python train.py --num_hidden_layers=11 --num_key_value_heads=3 --head_dim=64 --norm_place="pre" --positions="alibi" --bias="all" --init_std_o=0.0 --warmup_steps=200 --decay_fraction=0.845 --batch_tokens=32768 --max_seq_len=512 --train_tokens=236200000
MLP neurons of a small language model. Each row is named by its layer, matrix (down: output weights) and neuron, and shows model dimensions 64-191. Each number is 128 + 32 x the weight over its row's rms, rounded and kept within 0 to 255.
A block is one neuron, or neurons of one layer that tend to fire together. After each block is what it responds to, as a language model described it from the Wikipedia text at the highest values.

L7.down6 [130 116  98  98 175 155 142 163 186 132 133 132 169 125 184 152  97  97 122  80 173 112 118  50 142 110  98 131 134 126 132 134  89 112  66 179 157 119 153  92  77 178 173 125 140 102 110 206  93  96 143 136  80 171 122 100  89 100 160 167  90 134 192 142 138 112 171 132 143 183 125 157 117 152 146 125 150 122  53  93 156 119 135 107 135  73 117 148 161 124 144 127 132  96 126 154 126 174 127 101  88 120 180  70 168 121 139  89  65 125 133 106 103 126  96  91 122 116 172 173 101 162 146 122 162 111 135 142]
L7.down242 [118  95 192 113 132 161 135 120 115 113 118 131 167  45  65 138 128 122 153  80 119 116 150 105 133  82 175 124 154 159  74  60 129 156 137 126 128  97 140  96 131 164 119 195 143 127 112 127 129 145 101 118 129 106 173 172 144 107 143 166 139 128 185 175  72  77 117 112 154  70 176 157 117  93 170 105  77  95 109 174 125 121 140 179 167 129 177 169 127 132 144 139 134 171 131 128 110 136 129 127  88 141  86 164  81 129 167 163 162 107 105  79  94 140 156 115 160 124 173 103 129 150 101 101 151 124 154 158]
L7.down293 [ 38 113  94 150 122 127 101 186 138  89 133 137 124  92 123 105  86 166  60 118 132 128 180 111 115 120 160 155 145 140 113  82 151 124  90 187  65 139  46 121 185 108 159 143 158  73 110 136  97 149 128 135 131 100 140 127 143 119 174 170  87  99 152 121 105 159 116 121  86 129 152  87 119 130 169 139 184 127  91  77 167 110  97 140 127  89 136  89 158 123  73 112 128 132 153 138  95 126 117 192 118 159 183 167 154 120 185 110 173 128 155 151 111 157 143 150 158 118 131 113 179 107 141 123  98 151 149 109]
L7.down571 [129 184  67 149 131 116 103 147  64 130 148  71 204 119 165 152 147 193 102 106 109 143 127 131 139 137 134 120 124 161 206 162 166 103 168 105 117 113 153  96  95 194 172 164  99 117 126 108 135 122 131 153 137 123  68 161 100 106 132 152 162 143 150 193 136 140 127 149 142  86 117 107 182  81 139 113 101 145 120 132 135 104  73 182 148 122 131 137 109 128 118 159 132  93  92  69  92 133 159 151 123 136  77 189 156 116 182 145 161 129 112 121 116 115 154 133  85 147 142 148 132 138 123 125 106 108 166 134]
Responds to: Mid-phrase joining punctuation. Hyphens joining compound parts and opening brackets or quotes right after a word, such as Knight-Bagehot, timber-framed, Yama (the Pit).

L3.down708 [125 130 148 126 136  97 189 142 119 177 108  98 172 124 151 185  89 126 180  99 103 105 151  88 146  93 116 107  60 164 102 108 152 115  60 119  56  94  80 126 158 147  87 137 123 128 149 146 128 115 129 131  82  86 182  60 106 188 125 162 134 118 189 155 131 107 110  90 179  96 158 141  96 128 138 176 156  99 165 157 101 137 107 164  89 120 159 138 122 201 175 129 115 156 154 135 200 111 107 144 168 125 133 215 122 106 152 190 139 118  94 141  79 106  69  98 164 105 157  99 145  59 150 131 100 133 149 101]
Responds to: Year digit zero. The "0" right after "2" in years of the 2000s and 2010s, such as 2000, 2014, 2021, in dates and parenthesized years; rarely mid-word pieces like "in" in terminals.

L6.down30 [ 95 118  89 118  91 103 122  84 145 137 148 135 134 153  88 113 142 108 113 127 146  71 108 158 143 198 142 133 114 186 119 119 155 144  97 122 123 132 140 108 120 165 194  86 143  98 131 118 139  92 101 146 177 141 130 160 139 114  80 184 161 138 187 141 156  90  65 157 148 124 110 103 167  92 116  84 106 127 133 143 116 158 131 129 178 214 109 135 119 118 129  79 162 109  93 131 128  75 145  99  88 113  86 134 156 133 158  85  65 152 124 125 154 119 150  79 114  87 154 125  81 131  88 107 105 139 114 126]
L6.down34 [173 144 102 129 172 154 154 110 143 129  80 161 163 122 153 140  55 151  98  94 177 136 161  55 138 174 129 114 101  96  83  77 183 161  70 134 112 173  93 118 136 129  78 110 158  92 120 121 126 128  80 134 101 143 196 151 104 152 142 134 101 106 101 129 114 141 108 146 100 154 122 143 173 176 140 107 131 107 147 166 129 131  92 141 107 146 177 120  71 128 141 113 137 108  97 152  94 136  78 141  47 110 110  81 165 153 150 106 115  13 124 111 155 130 128 172 119 113  92 121 145 130  96 100 118 162 152 115]
L6.down83 [123  66 107 115 159 101 129 170  88 122 100 130 104 123  89  41 114 144 131 130 111 102 139 160 120 148 172 116 149 150 210 118 136 175  69 130  96 147 121 161 207 159 163 217  90 106 113  73 176 130 172  76 160 201 109 158 172 126 144  83 126 179 147 140  67 102 120 120 140 114 107  67 106 165  89 166  72  38 117 104 128 172 130 155 173 116 130 111 119 135 177 101 142 147 151 103 142  75 132 121 131 109 166 106 144 103  65  90 123 151 182  94 131 183  77 135 144 125 127  98 174 116  99 103 152 171 107 108]
L6.down93 [130  34 161 122 127 102 141 116 122 188  92 133 165 115 132 120 178 104 119 127 154 107 101 131 102 182 125  65 156 102 121 176  71 143 118 138 111 190 149 137 161 139 125  91 213 120 138 143 125 136 118 119 116 117  76 127 181 148  76 105 183 162 132  93 144  99 138  83 207 123 144 141 133 108 156 111 156  71 149 173 163 148 123 151  53  88 120 147 108 140  53 114 142  69  71  96 123 109 147  76 133 155 176 145 113 125 150  54  78 110 141  78 143 139 160 168 119  95 160 185  95 154 157 154 165 157  86 173]
L6.down162 [ 86 151 155  98 131  51 191 157 165 135 126  94 181  50 156  88  91 153 107 123 178 103  54  90 119 188 123 111  88  92 106  95  92 125  87  98 115 116 136 143  80  97 142 146 123 131 126  99 175 116 147 138 131 108 152 159 130 145 129  99 130  88 171 126 138 101 137 134 114 169 102 101  85 166 151 157 115 106 164 175 116 123 126 132 131 146 126 140 141  77 152  82  64  88  32 166 167 115 160 112 139  98 129 118 132 154 106 123  82 151 142 152  95 145 155 135  69  59 114 165 145 133 103 124 171 124  94 120]
L6.down182 [132  22  99 163 170 122 170 109 118 106 143 120 149 126 164 160 117 132 100 184 139 130  87  99 102 108 146 137 137 168 126 111  95 126  94 115  90 101 125 122 181 174 134 124  79 102 145 134 125 156 133 139 102 140 138 170 109 111 159 142 162 117 133 169 131 158 105 175  64 118 100 184 134 138 180  92 124 159 101 182 127 105 139 160 165  94  95 149 160 155 174 138 147 117 144  50 103 194  84 154  63 166 108 150 155 174  65 115  73 131 128 140 137  78 139 161 165  82 124 142 105 153 149 127  93 144 122 138]
L6.down218 [151 164 173  50 175 124 134 126 107  61 133 123 137 109  92 122 194 146  91  84 100 142 125 156 180  99 120 139  71 122 140 114 119 136 134 100 120  87  72 123 130 188 150 179 120 132 155 112 228  85 116 108 106 126  91 185  85 178 136 118 158 147 194 126 170 166 165 106 146 139 119 176 115  85  82 145 100 145 112 122 111 119 115  44 138 132 170 157 150 121 133 101 120 109  83 113  84 112 216  79  90 137 175 105 160 130 127 199 114 119 129 124  98 139 153 146 138 119 141  82 113 171 155 125 133 173 136 124]
L6.down246 [154 126 109  82 101 130 135  73 132 133 142  90 149 156 104 130 220 140 148 114  86 143 133 101 130  81 151 121  96 136 150 186 219  64  65 100  66 100 133 140  58 133 102 146  83 138 180 166 118  99 103 169 161  87 156 122 104 108 153 108 124 145 228 139 107 105 113  63 132 155 105 164 181 139  79 106 134 113 136 147 156 136  90  99  85 152 160 130 155  45 139 128 170 107 136 158  80 156 139 154 151 142 146 117 185 141 164 100 135  84 152  73 160 133 123 142 103  59 103 135 137 107  79 150  97 151 146 139]
L6.down291 [ 75 161 163 108  98  83  94  95 154 137 149  97 181 157 163  98 172 154 127 174 153 135 127 127  97 160 144 100  88 148 128 181  55 139 106 207 141 164 154 113 124 104 122 116 109 137  73 124 201  69 126 168  80  78 132  83 106  65 129 135 137 146 119  69 101  65  80 130 149 147 185 168 111 115 148 138 151 110 120 115 138 145 155 129 154 159 184 117 138 102 116 121 202 186 133 147 147 174 129 102 132 100  92 165  94 135 126 135 131  98 202 122 143 145 124 142 113  70 107 145 126 120 105 145  72 121 100 136]
L6.down340 [161 102  92 130 142  79 142 120  89 115 112 133  99 141 125 125 147 140 108 149 124  80  58 124 147 180 104 128  86 170 157 141  57 119 131 155 119 162  91  86 100 137 104 111 177 101 119 176 227 131  82  61 175 153 120 142 140 136  90 148 118 128 170 169 167 130 159 159 112 173 117 135 129  84 128 161  67 116 180 130 182 107 124 127  91 127 165  94 129 107 142 121  88  87  92 105 136 138 196  93 158 165 166 146 122 167 124 129 105 126 161 153 189  85 159  84 129 104 118 164 137 168  94 127 128 127  68 185]
L6.down345 [137 195 152  85  99  96 131 152 164 113  81 151 167 172 154 149 126 123 155 102  87 112 123 156 130 118 117 143  99 144 139 145 140 125 107 114 115 130 135  98 163  75 135 156 152 110 110  72 174 145 114 121 100 211 126 155 158 131 110  73 119 101 118 103 212 142 103 139 139 149 107 150 115 155 149 146  86 131 124 110  50  86 118  68 123  89 146 142  98 211 150 120 129 154 133 157 172 114  70 123 127 163 111  81 147 157  65 171  59  93  63 134 159 158 114 160  99  64 132  49 140 114 142 123 139 117  82 121]
L6.down409 [132  95 124  95 109  49 162 135 150 106 128 186 140 132 135 121 123 106 165 166 175 134 139 207 135 169  99 144  98 134 147 164 119  87  89 155 159 104  85 181 126 141 109 162 138 148 160 143 151 119 117 133 125 130 118 150 162 123 125 107 157 143 151 108  64  52 158 150 156 148 103 144  69 129 159 196 123 112 142 188 140 155 123 124 113 104 221  95 106 132 119  70 140  93 102 138  84 115 158 101  78 123 144 102 156  55 121 148 117 177 109 123 139 142 118  81 134  97 119 115 151 128 102  87 129 142 130 140]
L6.down427 [158 129 117 119 112 140 127 147 152 109 124 116 123 150  85 103 100 131 136 113 128  93  62 187 159 141 101 191 143 194 137 100 115  91 103 117 125  97 109 133 133 159 152 141 134  95 143 105 190 118 122 149  78  84 121 121 119 123 141 110 193  83 124 126 142 108 146 142 183 127 113 117 152 147 149 129 156 162 133 179 130 103  91 152 139 156  82 198 162 134 209  82 149  64 205 122  89 108 150 110 133 136 105 110 174 162 140 159 123  95 132  73 141 103 107  78 139 108  41 170 155 131 115 105 122 140 172 134]
L6.down480 [143 123 173 106 112 119 148 140 166 149 107 101  98  96  13 143 138 120 127 114 176  98 123  78  99 205 161 139 109 139 120 155 107  81 134 128 137 104 162 131  61 112 110 144  91 135 104 138 214 146 124 132  85 107 169 124 130 108 118 123 153 122 158 130 110  56 128 123 144 113 121  96  64 119 179 103 125 145 131 137  65 121 123  91 144 114 170 151 115 139 150  80 130 151 156 163 158 104 142  91 109 136  98 195 145 131 160 181  73 190  98  99 133 123 112 131 131 139 127 196 148 124 154 151  84 113 131 155]
L6.down679 [142 127 115 131 124 112 124  96 178 142 109 118  85 129 164 111 176 130 138 148  78 157 150 140 123  83 161 125  98 123 119 180 203 123 152 111 138  85 108 116 111 147 172  79 138  89 106 149 113 107 130 124 153 147 144 128 114 118 143 131 139 115 142 136 131  83 165 181 123 171 143 132  84 133 109 124 164  95 190 132 126 127  49 132  99 136 140 187 117 164 108  98 107 177 150 101 174 200 118 122  90 146 130 145 129 102 131 132 151 180 120 121 131  82 207  90  89 149 161  71 111 140 177 121 121 164 119 134]
L6.down761 [104  92 188 152 175 114 189 132 104 136 103 142 131 109 193 119 138 154 120 208 128 168  97 178 177 132  71 125  67 141  85  81 180 109 149  86 140 186 126 168 130 187 138 120 113 107 108 143 122 126 111 156 113 134 144  97  99 156 101 136 143 140 113 161 101 171 180 134 132 173 143 116 159 146  99 123 151 162 108 127 173  80  97 127 159 107 143 121 113 205 185 129  87 141 120  76 148 139 127 128 125 121 118  95 123 110 172 112 109 116 157 113 197  88 102 127 118 111 103 118 124 200 118  84  61  92 102 116]
Responds to: Compound-word connectors. Hyphens and dashes joining compound modifiers, such as two-day, British-French, short-lived, plus demonym suffixes like Tunisian and Ecuadorian.

L6.down7 [120 160 147  86 158 111 172 155 100  56 123 114 103  90 105 111 103 126 111 157 105  98 145 129 122 152 133 126 142  94 132 139 159  33 176  84 121 147 145  73 118 174 106 126  76  80 124 138 145 129 149 158 139 122 157 116 172 139 127 125  99 143  66 101 148 161 100 121 115  94 139  94 150 118 145  60 151  88 147 130 140  82 107 161 164 176 144 174  65 137 147 104 134  84 117 127 163 127 101 180 110 144 186 137 135 171 206 207  81 208 139 129 127  65 129 113 157 152  97 172  92  74  95 182 129 101 136  99]
L6.down55 [126 169  41 175 131 106  86 107 163 136 127 113 128 118 144 155 105  74 103 149 115 146 113 139 114 151 120 119 153  74 115 148 187 124 130  95 160 126 172  96  95 150  40 167 162 137 172 174 121 143 111 135 109 119 149 119 214 124 167  95 190 117 167 108  59 106 142  93 127 131 138 181 146 134  95  96 146 155 136 147 136 122 192  96 109 145 156 160 118  96 142 136 136  77 142 174  99 136 159 124  95 170 106 134 123  77 133 128 142 150  51 121 149 125 123 174 164 105 144  98 101 142 160  91 100 164  97 128]
L6.down76 [142 206 110  64 112  87 183 139 139 114  83  94 177 155 170 154 122 139 107  33 169 113 145 133 110 141 141  98 132 113 127 153 109 153  95  79  98 129 135 118  72 164  87 114 132 188  83 135  85  82 106 162 191 113 144 129 162  87 131 197 132 146 107 117 166 140  93 135 127 172 114 129  98 185 126 175  54 164  72 187 142 112 109 142 139 147 104  88 128 134 176 137 124 131 153 212  88 102 169 146 101 128 141 114 117 116 133 152  99 116 124 127 146 154 144 146  73 146 135 138 116  90 108 146 108 109 106  89]
L6.down228 [129 144  62 130 150 138 176 155 136 150 107 124 153 147 174  93 130 112 102 116 122  74 131 135 120 172 194 107  94 144 153 141 116  91 103 172 113  90 105 143 127 162 106 147 130 143 186 112 111 134 140 143  94 127 115 156 173 114 163 143 134 139 126 120 163 114 129 111 133 156 159  83 111 152 111 120 148 115 202 119 122 150  85 115 116 188 118 129 167  80  53  67 126 102 145 131 131 152 117  56  51 147 117 143 115 131 141 128 129 144 212 183 150 102  66  98 152 111 104 146 110 128 136  73  97 142 171 140]
L6.down244 [104  75 147 107 155 125 138 149 141 135 214 139  56 164 168 117 126 152 141 114 139 140 148 167 131 136 178  95  95 130  92  84 115 115 121 141 162 127 119  80 183 126  70 149  81 111  57 153 138 153 161 109 131 157 125 113 125  80 102 150 150 154 142 135 105 147 180 113 128 128 135 167 121 139 164 105 140 149 120 117 126  98 158 128 131 136 137 104 125 145 138 179 124 144 151 159 137 162 135  67 170 158 139 141 134 149  94 184 149 129  53 159  96  99 133 146 141  89  58 180  83 148 159  89  90 101 130  64]
L6.down249 [ 66 107 130 118 171 176 109 100  88  98  97 128 141  89  84 133  98 129 131 105 180 102 157 170 173 104 194 154  85 107 101  96 110 157 147 102 114 136 135 170 137 129 129 173 129 147  86 125 106 177 223  96 191 118  91 139 130 128 150 109 146 143 106 109 151 122  76 169 129 136  84 153 181 132 103  89 123 155 148 147 157  88 101 106  90 240 105 157 185  87 113 128 161 108 143  42 107 160 116 133 118 132 141 127  82 121 142 101 150  79 118  81 138 110 142 156  96 188 111 150 104 135 143 125 106 124 119 143]
L6.down410 [102 172 142 124 151 160 117 111  96 160 140 175 143 136  85 145 127 133 162 145 121 128 107  92 104 123 141 113  76  67 120  90 156 108 179 141  99 188 124 123 120  80 147  98 133 129 105 130 156 194  87 128 151  43 121 233  93 138 179 143 161 118  90 167  67 103 115 106 133  85 159 118 149 132 112  98  63 167 146 111  93 111 114 111 157  85 127 144  66  75  98 198  91 166 144 125 160  99 110 146 121 110 162 154 150 157 109 123 147 161 187 117  95 120 145  93 147 134 160 105 114 109 103 199 148  76  99 133]
L6.down465 [ 89  92 147  96 111 155 155 150 170 186  65 125 130 188 141 142 153 137  93 110  85 109 197 151 114 127 120  65 112 169 136 171 159 111 123 158 166 156 141 130 126 133 172 193 134 171 128 169  84  94 165  85 121 135 141 145  94  83 166 163 117 152 103 122 191  72 115  66  74 154  90 151 104 127 110 140 118 108 151 135  88 154 126 169 133 107  86 117 138 167 118  83 161 110  99 122 140  97 145 198 150  95 152  99 153 156 151 139 114  72  99 165 141 133 147 112 124 125 122  84 115 184  81 123 105 118  48 120]
L6.down485 [154 102 167 146  66 127 166 145  63 115 132 142 144 152  52 105 177  88 166 182 112  94 134  84  87 119 128 140 131 117 152 100  88 134 146 138  96 138 139  91 125 104 105 117  92 107 140 154  89 129  91 136  81  79 135 157  65 128 132 136 107 138  96  84 139  91 158  79  96 127 178 144 172 147  86 148 133  81 102 147  60 159 131 173  72 185 158 105 202 181 146  90 101 143 205 109 128 146 195 123 111 124 148  64 183 140 114 153 159 111 191 166 119 152  76 102 175 128 137 103 103 119 118 155 141 133  65 143]
L6.down518 [167 129  96  61 137 124 129 143 104 166 137 131 129 130  21 124 115 132 106 182  91 167 105 167 116 179 143 182 136 123 176 141 114  97 108 166 145 135 148  97 132 116 119 118  88 155 148 129 158  95 133  73 105 112 145  86 167 131 152 177 110  70 118 127 134 167  80 109 118 153 120 115 107 212  72 100  82 157 123 131 145 142 170  89 153 171 118  51 161 181 102 130 119 137 126 121 124 180  85  91 144 130 140 152 158 108 146 169 171  92 168 155 100 157 119  91 104 170 108 141  73 110 128 128 134 146 128 195]
L6.down531 [ 90 130 145 110  84 185  88 136 134 159  81  88  89  92 139 100 138 189 113 130 120 152 115 145  99  85 108 139  68 128  91 136  87 101 114 120 110  99 137 176 109  92 130 125 196 164 142 127 178 112 104 130 108 102 107 144  83 104  98 174  95  97 137  84 124 119 127 136 129 123 129 130 127 131 158  67 126  88 114 103 183 148 156 164 107 112  95 153 143 110 136 124 180 117 172 125 140 146 218 115 139 131 177  90 161 107 117 138  83 117 161 180 140 138  96 100 150  97 136  74 156 192 155 149  89 121 140 136]
L6.down549 [ 75 140 169 129 128  88 148 171 143  81 157 103  35 160  73 131 131 101 113 116  98 161 127 155 146  76  60  96 105  70 200 119 175 167 111  57 152 116 107 134 161 109 107 168  65 132 121  52 146  98 105 112 186 130  81 107 161 139 113 136  94 111 198 124 158 139 120  61 125 148 142 124 142 100 104 116 135 116 164 129 113 150 133 178 107 143 144  83 162 156 158 156 174  71 174 124 122 160 182 160  99 115 138 107 193 143  81 144 155 160 108 176 153 114 121 144 140 102 117 155 125 100  87 108 117 151  84  89]
L6.down561 [ 91 129  59 145 134 157 113 152 148 169 100  62 151 110  89 138  92  66 147  97  84  98  92 139 131 123 149 116 164  95 101 112 134  98 201 113 151  97  99  65 155 169 153 151 148 128 120 144 121 138 134 115 125 159 114 201 148 135 158  81 144 183 143 141 140  57 113 155 112 120 120  96 129 116 161 120 176 135 176 184 151 152 157 122  92 117  92  87 152 153 125  98  95 141 149 127 107 124 112  98 158 151 116 144 157 116 106  88 115 124 155 109 114 139  73 167 120 109 175 137 104 125 149 151 127 126 163 108]
L6.down610 [159 115 114 150 126  96 177  76 151 119 128 176  98 107  76 134 132 146 113 178 119 120 180  95  82  89 150 142 126  97 119 124 111 107 129  78 119 142 107  67 109 108 132 169 150 158 181  91 142 158 191  98 130 185 142 184 125 144 131 115 125 100 145  65 157 143 123 167 140 126  92 155 168 170 152 108 136 133  80 174 178 133  91 116 120 152 108 100 123 131 112 160 168 136 208 164 181  70 154 117 111 120 111 156  76 106 145 145 150  88 143 117 166 115 169 185 104 203 150 114 180 150 163  55  80 110 124 158]
L6.down740 [113 160 142 162 170 135 129 114  97 151  89 164  98  98 145 159  80 141 138 108 130 145 113 156 192 137 108 113  98  92  81 106 166 120 117   3 163 135 164 111 204  86 148 169  96 135 107  58  74 134 101 157 140 114 145 102 110 137 111 143 119  79 171  92 164 168 108 181 122 179 102 140 193 145 162 106 108 108  76 134 159 140  97 159 160 141 105  90 192 162 132  97 129 141 133  99  91  96 133  93 148 128 105  55 146 164 127 145 152 138 158 108 114 125  93  87 133 146 106 105 127 102 164 143 141 114 147 123]
L6.down745 [141 116 135 126  77 134 110 147 104 156 184 152  99 170 137 114 125 128 101 164  92 138 147  79 120 108  86 134  89 178 130 109 141  56  95  92 117  82  76 155 155 132  97  64 147  68 128 134 152 146  96 107 126  94  85 197 159  95  93 126  76 110 140 154 145 135 130  51 138 150  93 130 167 134 118  52 134 119 116 119 123  80  85 164 158 128  84 147 126 128 160 145 137 130 191 160 161 144 128 131 126 104 203  93 167 160 111 175 161 187 119 181 155 104  24 155 144 136 144 141 109 112  97 109  72 156 112 143]
Responds to: Digits inside numbers. Tokens within multi-digit numbers, mostly the second digit of years, as in 2|0|22 and 1|9|33, plus thousands commas (2,340) and spaces or brackets in data tables.

L7.down341 [169 169 121 186 123  89 136 126 125  98 110  72  36 116 140 125 146  82 150 214 110  87 127 179 142  76 100 171  90 148  58 178 102 119  78 124 126 118 123 196 153 134 114 120 156 157 144 104 160 107  92 126 129 130 106 102 131 124 121 166 142  67 139 134 121  43 158 122 115 182 108 108 144 190 180 170  52 118 135 114 146 179 142 109  91  84 153 108 166 202 156  86 125 150 164 128 118 171  65 143 126  71 111 111 105 121  93 151 153 137 170  93 185  97 113 139 129 129 149 109 140 124 149  69 142 117 140 114]
L7.down430 [ 84 155 148 139 121 175 171  87 141 121 127 124  83 123 187 172 142 162  70 173 112 183 118 109 128 106 144 134  81 124 123 122  85 104 102  83  81  90 118 107 129 132 159  74 122 110 148 132 130  96  91 166 116  84 157 136  64 145 131 154 135  63 100 114 156 106 166 135 139 122 125 127 132 116 151 104 119 152 139 127 154 106 116 150 159  83 173 147 140 208 123 125 178 203 102 123 132  80 102 105 102 136 143  93 141 128 171 180 109 102 205 119 132  71  80 103 159 108 131  90 127 113 188 121  74 158 131  87]
L7.down463 [115 147 152 164 152 164 130 107  95  57 116 103 144 153 191 195 150  78 164 159 119 116 124 157 129 128 129 109  79 202 117 151 141 132 101 119 119 106 130 139 125 131 102 156 120 133 124 129 127 143 173 114 145  69 116 133 132 119 137  74 136 125 101 135 114  81 191  56 153 147 112 134  94 183 161 133 125 101 166 139 141  79  61 117 139 140 146 146 176 118 159 150 148 112 116 137 103 137 102  89  67 119  95 130 137  83  70 107 116 201 130  85 124  99  63 131 120  76 188 211 162 182 149 120 187 112 135  88]
L7.down616 [143 157 115 124 102  70 144  77 160 126 122 158 155  87  88 146 171 130 123 139 110 130 145 188 106 156 149 162 161 123  60 136  94 135  48 101 112 130 121  91 129 111 111 150  62 143 174  71 139  94  32 161 164 169 118  87 162 133 140 139 124 128 144 112 165 127 143 120 114 118 134 152  91 170  95 205  78 113 104 138 138 114 107 132 106 149 125 109 118 138 182 117 152 194 130  82 117 192 146 124 116 111  55 124  95 124 110 160 126 146 164 158  67  95 111 173 150 119 163 192 117 158 118 201  95 155 234 103]
Responds to: Year second digit. The 0 right after the leading 2 in 2000s years, such as 2'0'10, 2'0'00 and 2'0'18, in dates, tables and career lists.

L3.down43 [154 169 143 161 106 107 166 106 123 135 153  81 141 129  68 148  98 131 141 112 146 117 120 100  80 104 148 107  92 158  39  91 125 114 125  95 143  69  75 128 109 107 148 215 124 115  80 130 132 119 122  83 135 118 148 158 145 174  89 133 120 169 125 140 129  31  57 199 128 135 134  93 130 141 179 142 107 156 146 136 104 200 168 126 150 115 132 185 109 113 195 124 161 120 134  96 118  98 103 172  96 135 158 111 131 141 194 115  84 160 115  96 153 166 101 123 102 138  81 164 127 124 124 165 102 155 134 117]
Responds to: Hyphens inside compound names. Hyphens joining two parts of a compound name or term, like Captain-General, Heriot-Watt, Jean-Yves, City-County; sometimes the second word of multiword names (Forest Green).